From a checkpoint of a small transformer trained on Wikipedia.
Size: 9 layers, width 512, 6 heads of 64, vocabulary 11862, 32.3M parameters.
Architecture: learned positions, tied embeddings.
Training: a variant of Muon for these matrices, 602M tokens.
MLP neurons of a small language model. Each row is named by its layer, matrix (up: input weights) and neuron, and shows model dimensions 352-415. Each number is 128 + 24 x the weight over its row's rms, rounded and kept within 0 to 255.
Before each neuron's rows, "fires in" lists the words (lower case) most often at its 100 highest values on Wikipedia text that the model never trained on.

fires in: "to", "votes", "score"
L2.up464 [128 123 120 111 142 141 127 165 155 127 126 160 131 107 107  98 176 164 157 172  68 125 153 114 146 107 149 111  64 117 169 166  93 146 102 113 118  85 160 154 159 143 126 116 125 105 154  93  86  96 147  99 130 137 124 119 124 114 165 127 109 141 126 121]

fires in: "to", "can", "could", "may"
L2.up920 [154  95 159 131 125 117 122 112 106 118 138 117 121 158 128 174 143 112 165 131  88 104 114 119  87 134 152 163  88 141 138 123 145 174  91 120 125 116 152 117 149 140 163 207 119 151 175  90 127  96 174 114  96 133 151 113 126 145 111 110 124 119 155 180]

fires in: "as", "with", "a", "of", "m"
L2.up820 [106 140 114 129 146 113  85  91 188 100  84 130 136  91  85 109 136 127 109 138 118 161  83 170 136 106 130 100 118  84 155  78 124 103 127 105 136 104 129 162 206 171 138 126 152 156  89 146 117 136 124 130 164 105 122 145 126 148 118 144 116 121 144 162]

fires in: "the", "this", "first", "his", "during", "second"
L4.up2013 [156 115 156 139  83 107 143 114 121 139 148 133 139 124 128 143 110 136 112 127 142  85 136 111 122 133 113 155 171 136 115 141 129 131  93 122 119 163  70 129 121 111 133  73 141  90 115 149 143 129 217  86 131 118 121 137 112 111 104  98 138 171 136 135]

fires in: "of", "for"
L2.up526 [117 163 170 122 137 110 116 105 133 118 124 184 138 106 128 129 143  96  73 105  82 158  97 146 138 117  95 127 138 120 112 134 127 148 108 129 136 136 150 132 143 186 135 101 142 105 124 140  84 103  92 107 117 140  99  96 147 131 128 128  47 126 107 122]

fires in: "early", "war", "later", "middle"
L2.up173 [152 138 102  98 119 134 146  32 101 138 110 142 110 107 153 108  96 117 105 141 142  79 151 139 125 108 132 155 135 100 145 169  89 139 109  41 149 123 164 109 128  93 137 127 146 142  99  93 132 115 138 124 176 129  84 153 102 164 122 124 116 108 134 113]

fires in: "of"
L2.up1747 [ 77 145 138 107  94 104 112 139 131  80 152 174 130 126 149 122 136 150 185 160 113 187 132 118 103 136 137 113 162 116 119 124  96 111 103 108  90 102 127 129 129 142 123 132 111 143 133 163 120 133 136 145 111 135 126 174 119 163 127  84 118 138 126 104]

fires in: "of", "for"
L2.up488 [124 155 133 120 104 133 113 137 151 166 144 115 146 119 137 137 131 108 136 163 156 110 150 133  88  81 134 108 117 127 167 148 184 107 117 114  98 165 104 165 122 107 122  88  90 105 110 120 119 104 123 141 136 131 131 132 128 129 113 148  99 124 137 164]

fires in: "of", "and", "in"
L4.up1796 [118 128  96 123 125 118 137 140 129 167  56 103 109 121 103 153 129  77 125 102 151 121 153 107 124 116  97 157 147 131  73 172  99 128 177 138 132 119 148  96 108 113 105 106 104  99 113 120 160 124  83 145 168  91 115  82  98 113 126 142 145 119 169 110]

fires in: "as", "named", "called", "a", "and", "designated"
L4.up792 [116  92 129 195  98 136 173  56 143 122 107 120 129 161 137 156 108  71 140 176 157 158 135 133 145 137 128 144 146 128  87 121 115 122 145 110 145 122 139 143 111 131 143 106 115  98 148 127 138 134 170 106 124 120 155 130 142 132 149 165 133 174  81 170]

fires in: "and", "of"
L4.up1654 [141 155 160  86 159  94 113 187 128 125 120 125 167 109 126 118 124 108 128 133 147 137 144 130 132 119  84 157  66 108 173 140 111 121 128 146 104 127 153 156  79  90 152 157 128 122 147 127 172 197 126  87 149 121 156 120 121 138 125 136 112 133  96 118]

fires in: "of", "the"
L2.up139 [131 144 148 121 114 126 114 132 101 152 132 109 179 117 116 138 111 145 156 137 146 109  86 129 128 112 144  71 112 123 134 119 151 142 121 139 175 131  97 178 101 147 105 156  94 138 128 135 142 164 148  83 137 138 119  87  98 128 125 151 118 150 162 140]

fires in: "first", "time", "two", "following"
L2.up1105 [134 137 114 111 126  87 113 170 121 154 120 130 145 159 150 106 114 106 131 105 165 152 182 142 137 107 168  99  88 130 113 149 137  71 113 129  99 138  88 145 114 135 132 160 131 130  92 121 154 175 125 144 110 145 150 132 162  96 158 135 118 155 125  86]

fires in: "to", "not", "toured", "helping", "connects"
L2.up1063 [167 172 133 106 122 101  79 136 123  63 131 155 153 177 117 116 107 145 171 139 134 151 100 129 136 119 142  92 132 115 177 105 161 148 126 168 143 177 103 105 152 113 115 107 101 153 146 129 112 121  98 150 140 162 151 149 143 150 132 181 153 130 127  71]

fires in: "of", "as", "in", "to"
L2.up1333 [121 115  97 108 146 137 135  83 142 143 126 108 113 116 161 100 129 128 127 153 108 127 119  97 156 130 121 114 145  81 136 109 176 174  99 131 129 149 105  86 123 114  99 141 147 122 130 161 103 130 102  84  90 108 103 135 129 126 120 139 132  94 123  96]

fires in: "a", "it", "its", "an", "his"
L4.up1025 [141 124 154 103 128  64 181 164 124 164 127 134 124 146 116 144 145 157 141 113 124 118 102 114 114 114 103 136 136 131 159 117 142  83 128 129 128 147 138 151 122  97 147  92 155 126 178 115 151 110 131 137  95 137 163  98 113 122 101 136 110 102 108 143]

fires in: "became", "become", "made", "albuquerque"
L4.up1731 [128 103 120 129 135 113 125 101 126 161 160 184 124 152 115 138 136 122 126 170 121  89 114 114 177 132 143 131 159 164 122 145 148 107 131 137 167 124 126 141  92 129 138 161 123 110 159 134 101 144 143 103 159 129 130  80  96 139 115 155 176 100 128 108]

fires in: "were", "are", "was", "plus", "is"
L2.up945 [129  83 178 140 127  96 172 138  94 148 136 120 101 102 133 119 146 133 150 121 114 156 100 103 108 132 122 134 104 140 133 124 129 120  92 160 151 122 151 116 129 140  93 136 137  93 132 134 138 174 128 163 167 116 146 147 109  89 126 126 109  93 121 171]

fires in: "in", "at"
L4.up67 [147 156 142  93 105 146 134 128 129 143  87 131 160 144 163 118 159 110 158 123 145  86 129  88 136 174 121 125  77 145 142 136 109 146 135 123 102 128  92 132  94 163 135 122 124  96 109 125 146 125 145 149 128 108 143 160 162 137 134  76 144 181 116 135]

fires in: "of", "and", "many"
L2.up1620 [153 115 141  92 145  91 145 127 158 122 118 131 143 137  80  80 103 138 117 117 158 134 125 129 127 111 100 148 166 167 149 110 124 123 147 114 100 111 132 172 129 141  95 129  63 117 133 168  84 175  98 135  77 151 149 119  92 115 123 144  84 118 107 122]

fires in: "as", "not", "to", "t", "longer"
L2.up1508 [112 153 119 114 142 112 138 156 141  66  75 122 166 119 143  54 123 159 144 117 140 100 122 133 109 161 149 128 101 188 128 135 135 107 118 163 134 140 139 116 168 147  98 166 154 123 127 136 140 153 113 103 109  97 128 156  90 157 117 154 147 115 120 170]

fires in: "in", "1", "march", "july", "january"
L4.up572 [ 93 131 119 181 141 155 128 155 128 139 138 130 112 171 145 139  85 123 115 131 150 148 157 134 119  65 107 137 169 115 144 116 146 171  82 114 128 162 125 146 145 102 119 132 105 105 117 115 144 117  99  94 174  83 116 116 118 123 110 123 124 132 158 149]

fires in: "of", "0", "1", "zoom"
L2.up1857 [112 106 135 108 128  75 113 170 114 134 103 121 170 143 106 148 133 128 120 126 116  91 129  82 125 136 133 112 106 135 145 124 108 139 127 115 148 138 129 153 152 121 138 134 149 108  99 146 131 119  96 133 155  95  79 164 169 124 120 121 170 127 159 127]

fires in: "to", "by", "from", "into", "that"
L2.up691 [118 153 138 117 131 151 162  80 154 104 150 160 129 105 118 133 129 159 144 102 135 105 114 156 121 164 152 110  99 126 114 119 133 121 124 136 146 122 189 100 130 103  80 156 159 122 176 162 139 126 138 125  85 155 118 106 108 143 106 106 117  80 101 135]

fires in: "north", "south", "northcote", "east", "southwest", "west"
L4.up198 [121  98 159 106  99 136 113 180 108 120  94 125 150 152 135 149 108 175 147 102 188  87 126  84 110  74 133 133  99 119 157 114 117  87  99 132 114 165 137  74  92 140  88 122 123 154 112 109 163 162 128 122 105 134 117 158 120 119 108 128 119 167 125 125]

fires in: "by", "to", "in"
L2.up1912 [ 96  87 103  86 138 101 133 104 124 150 146 152 135 173 143 154 132 124 130 129 140 132 180  96  93 169 171 123  63 116 126 117 147 176  92 122 124 153 108 128 134 108 125 154 142 147 142 120 151 147 163  56 115 129 108 130 134 121 123 143  87 153 104 151]

fires in: "for", "forbes"
L2.up1462 [ 92 104 155 114 137 147 122 143  95 142 103 141 109  88 136 129 145 134 155 120 111 193 143 172 148 125 106 137 185 147 119  91 132 127  71  84 132 104 130 143 111 128 129 143 138 133 153 110 121 128  89 154 132 128 137 123 168 117 141 133 112 113 133 106]

fires in: "on", "south"
L2.up497 [130 123 147 137 100 150 121 132 115 101 112  99 101 135  64 115  82 123 130 139 119 159 120 111 125 118 124 119 106 115 140 178 122 152 145 102 147 116 100  97 168 167 148 130 108 132 149 103 134 142 101 176 177 116 134 114  93 115 146 135 122 115 121 150]

fires in: "to"
L4.up462 [ 85 133  99  64 130 101 127 135 111 129 140  98 136 118 150 140 199  94 109 128 150 163  69 131  81 149 136 157 145 126 155 141  78  94 105 173 114 121 181 113 154 110 144 160 109 147  85 125 149 108 132 131 133 125 106 120  99 147 100 126 113 110 156 147]

fires in: "000", "million", "5", "km"
L2.up1693 [153 178 100 132 179 148 151 138 110 112 148  87 127 114 120 155 159 147 155  97 156 134 135 144 124 152 123 115 131 140 104 166 124  68 142 175 144 111 101 119 101  94 111 115 135 132 120 132 109 123 109 139  68 133 127 148  96 127  79 102 121 103 134 146]

fires in: "from", "date", "30", "as", "time"
L2.up1830 [106  89 119 146 178 169 123 127 116 176 165 128 101 125 118 106 160 104 148 120  66 116 118 124 127  90 124 117 116  84  81 150 110 117 160  82  94 163 119  99 128 124 142 113 151 100 103 106 135 111 144  81 127 134 157 140 136 119 107 159 125 139 136 125]

fires in: "of", "with", "philippine"
L2.up1745 [ 71 114 138 143 125 143 122 116 130 129 149 108 144 124 110 172 102  91 143 139 123 133 133  93  16  94 125 138 128  58 144  61 134 140 130 142 114 140 149 130 137 140 122 142 139 130  96 142 114 113 110 117 137 126 133 111 136 142 113 161 126 134 115 154]

fires in: "be", "was", "been"
L2.up1776 [135 123 104 167 123  94 138 178 110 103 113 203 129 126 121 153 159 101 128  99 121 152 104 128 127 119 145 113 140 121 153 103 120 146 138  94 134 159 113 102 138 121 142 160 101 149 129 148 162 171  41 140 134 150 121 147 108 127 101 124 152 137 113 134]

fires in: "to", "of", "de"
L4.up233 [127 135 164 140 119  88 130 114 111  92 137 150 160 104 113 148 130 154 136 174 165 131 103 127 129 119 122  99 107 123 104 102 133 106 115 134 153  77 142  86 143 108  62 141 140 176  71  95 123  87 100 169 140 136 148 134 144 145 179  90 175 136 124 125]

fires in: "on", "until", "announced", "by", "via", "s"
L2.up1612 [154 124 134 120 137 134 130 113 100 153 118 178 135 146 124 114 126 136 136 135 136 117 149 149 160 121 123 131 121 150 100 148 108 161 125 136 102 128 127 116 148 126  95  73 141 118 135  78 135 133 131 130 127 177 127  96 127 165 126 107 110 101 101 151]

fires in: "to", "of", "reducing"
L2.up674 [154 116 155 169 138 118 159 176  85 115 102 143  93 111 153 128 103 135 115 169 134  76 116  99  88 115 133 196 155  82 138 126 102 131 123 135 132 124 112 104  78 130 175 122 119 134 116 175 106 166  90 114 100 145 129 146 101  99 130 126  82 102 133 126]

fires in: "to", "helped", "must", "helping", "help", "cannot"
L2.up1853 [161 141 105 119 154 152  97  86 141  72 132 123 125 139 131 152 156 164 130 116 115 152 114  68 137 145  89 160 129 116 144 119 121 152 103 167 149  94 137  87 115 138 150 126  83 126 109 144 120 146 141 121  79 101 108 125 132 126 112 141 133 138 149 159]

fires in: "by", "first", "this"
L4.up1849 [159 154 130 128 120 143 140 154 146  96 131 159 103 112  99 131 137 167 112 147 162 162 197  89 163 128 110 139  75 118 117 171 148 129 137 129  99 109  79 153 111 138 117 118 122 127  90 117 104 124 152  99 103 168 127 119 108 106 134 147 156 116 121 140]

fires in: "not", "that", "be", "never", "t", "to"
L4.up2022 [102 133 103  67 111 119 118 102  82 143  83 114 161  95 130 163 117  77  88 136 179 135 148  84 107 120 162 144 136 114 141 149 176  91 136 141 107 136 153 138 156 112 135 114 111 104 138 190 118 134 167 137 134  79 148 119 151 136 127 144  95 139 122 109]

fires in: "and", "or", "voiced"
L2.up970 [107 142  93 119 118 142  98  52 151 156 118 109 146 164 107 137 105 133 111 131 128 185 151 174 186 102  74 131 127  89 130 126 100 136 114 113 168 141 126 115 137 114 108 106 146 162 136 126 232 127 128 154 131 163 110 127 109 133 153 158 120 134 130 114]

fires in: "on"
L2.up1383 [172 155 141 121 128 155 128 148 103 165 118 141 103 115  97 156  94 126 113 158  91 139 127 143 139 124 124 126 119 103 153  81 116 110 112 150  88 116  82  95 144 153 128 130 120 121 114 121 123 138 135  88 118 193 151 153 110 141 158 126 141 132 155 139]

fires in: "under", "by", "back", "for", "over", "bonding"
L4.up1887 [138 130 142 122 159  78 155 149  90 161  95 109 102 121 122 169 156 132 136 138 103 147 125 162 154 142 156 137 146 122 133 163 123  85 129 116 120 114 126 126  93 147 116 123 137 143 139 150 117 125 121 123 146  94 145 117 154 136 156 117 131 149 124 108]

fires in: "in", "over"
L2.up71 [143 109 146 112 135  79 126 188 103 157 150 124 155 168 133  93 126 148 128 172 178 130 134 108  96 108  85 131 180 157 167 130 141 117 133 105 158 119  82 148 109  79 145 112 120  96 116  93  57 134  90 178 105 157 143 124 157 150 107 138 170 101 155 146]

fires in: "of", "that", "first", "for"
L2.up992 [123 103 132 140 150 131 163 139 135 132 123 165 149 111 173 123 142  82 154 124  71  98 141 122 113 167 103 196 143 107 155 152  99 127 117 103 126 148 117 139 116 164 135 103 119 154 121 137 128 108 161 113 112  87 103  75  67 120 144 115 153 144 109 116]

fires in: "to", "have", "from", "by", "for", "with"
L2.up394 [103 130 142 106 106  99 133  79  93 116 164 141 111 129 150 125 146 116 144 135  84 124 107 165 126 147 140 108 128 159 107 114 102 118 100 123 109 151 137 119 142 133 107 109 113 114 155 130 141 129 133 119 118 147 141 155 119 118 120 118 147 152  86 127]

fires in: "in", "from", "as", "tennessee", "between", "there"
L4.up46 [108 154 110 125 118 126 126 128 110 158 141 164 140  72  76 134 117 152 105 116 109 139 147  93 121 121 114  86 137 121 164 180 139 141  92 148 128 102 109 134  93 140 109 134  82 120 112  81 119 147 151 131  55  88 141 140 180  66 106 133 157 106 122 101]

fires in: "such", "of", "included", "to", "including", "include"
L4.up217 [116 111  99 133 142 126 125 108 142 137 136 124 109 140 113 126 118 158 149 146  97 157 125 168 107 140  97 114 118 111 143 142 153 101 148 169  82 140 122 128 131 119 138 129 129 156 148 145 113 150  86 118  81 138 116  97 145 114 127 111 111 110 129 150]

fires in: "a", "an", "best"
L4.up385 [105 101  88 131 116  93 121 107 125 109 127  54 129 149  77 114  96 162 109  90 120 102 127 116 169 148 131 106  91 146 150 116  58 106 128 131  99 129 120 133 164 102 124 133 139 128 142 157 167 146 138 139  98 137 109 114 128  94 106 155 153  76 131 134]

fires in: "of", "first", "at", "originally", "days", "when"
L2.up774 [ 96  90 131 158 131 126 113 147 154 122  92 103 138 100  76 154  97 119 101 140 121 145 150 126 112  93 117 166 126  86 118 142 108  99 124 121 122 141 127 151 129 167 115 153 106 117 113 140 124 137 108 127 137 115 127 157 164 120 168  62  90 160 168 150]

fires in: "s", "his", "her"
L4.up200 [131 122 130 142 105 125 121  88 132 116 158 172 178 133 133 106  92 128 114 122 124 118 134 121 151  86 105 124 104 154 139  95 128 142 109  93 104  83 112 130 152 126 128 134  93 106 125 115 148 181 108 150 123 137  99  89 172 121  95 129 105 131 133 152]

fires in: "to", "a"
L4.up18 [161 115 106 130 133 114 116 128 119 110  72 147 117 147 142 174 136 135 158 122 150 101 136 115 138 163 169 122 113 131 122  99 162 147 108 125 131 100 121 121 157  80  88 143 122 112 117 128 145 107 104 147 119  88 164 182 142 122 145 149 129 131 164  90]

fires in: "in", "on", "december", "29"
L2.up1569 [138 146  92 136 138 119 125 131 131 129 177 149 155 147 151 125 103 109 150 152 106 138 112  92  85 100 118 155 136 148 160 144 131 106 134 127 151  90 147 162 111 126  74 133 142 120 128 118 112 145 126 130 159 146 110 136 156 135  81 115 112 147 130 131]

fires in: "to", "from"
L2.up283 [153 143  99 139 123 115  96 147 106 124 156 156 134 154 100 158 119 103 132 136 163 105 124 105 164 154  98  96 123 172 133 150  75 182 134 124  80 102 120 161 116 141 127 124 117 126 129 124  99 151 134 109 135 112 121  98 136 140 124 109 117 136 157 128]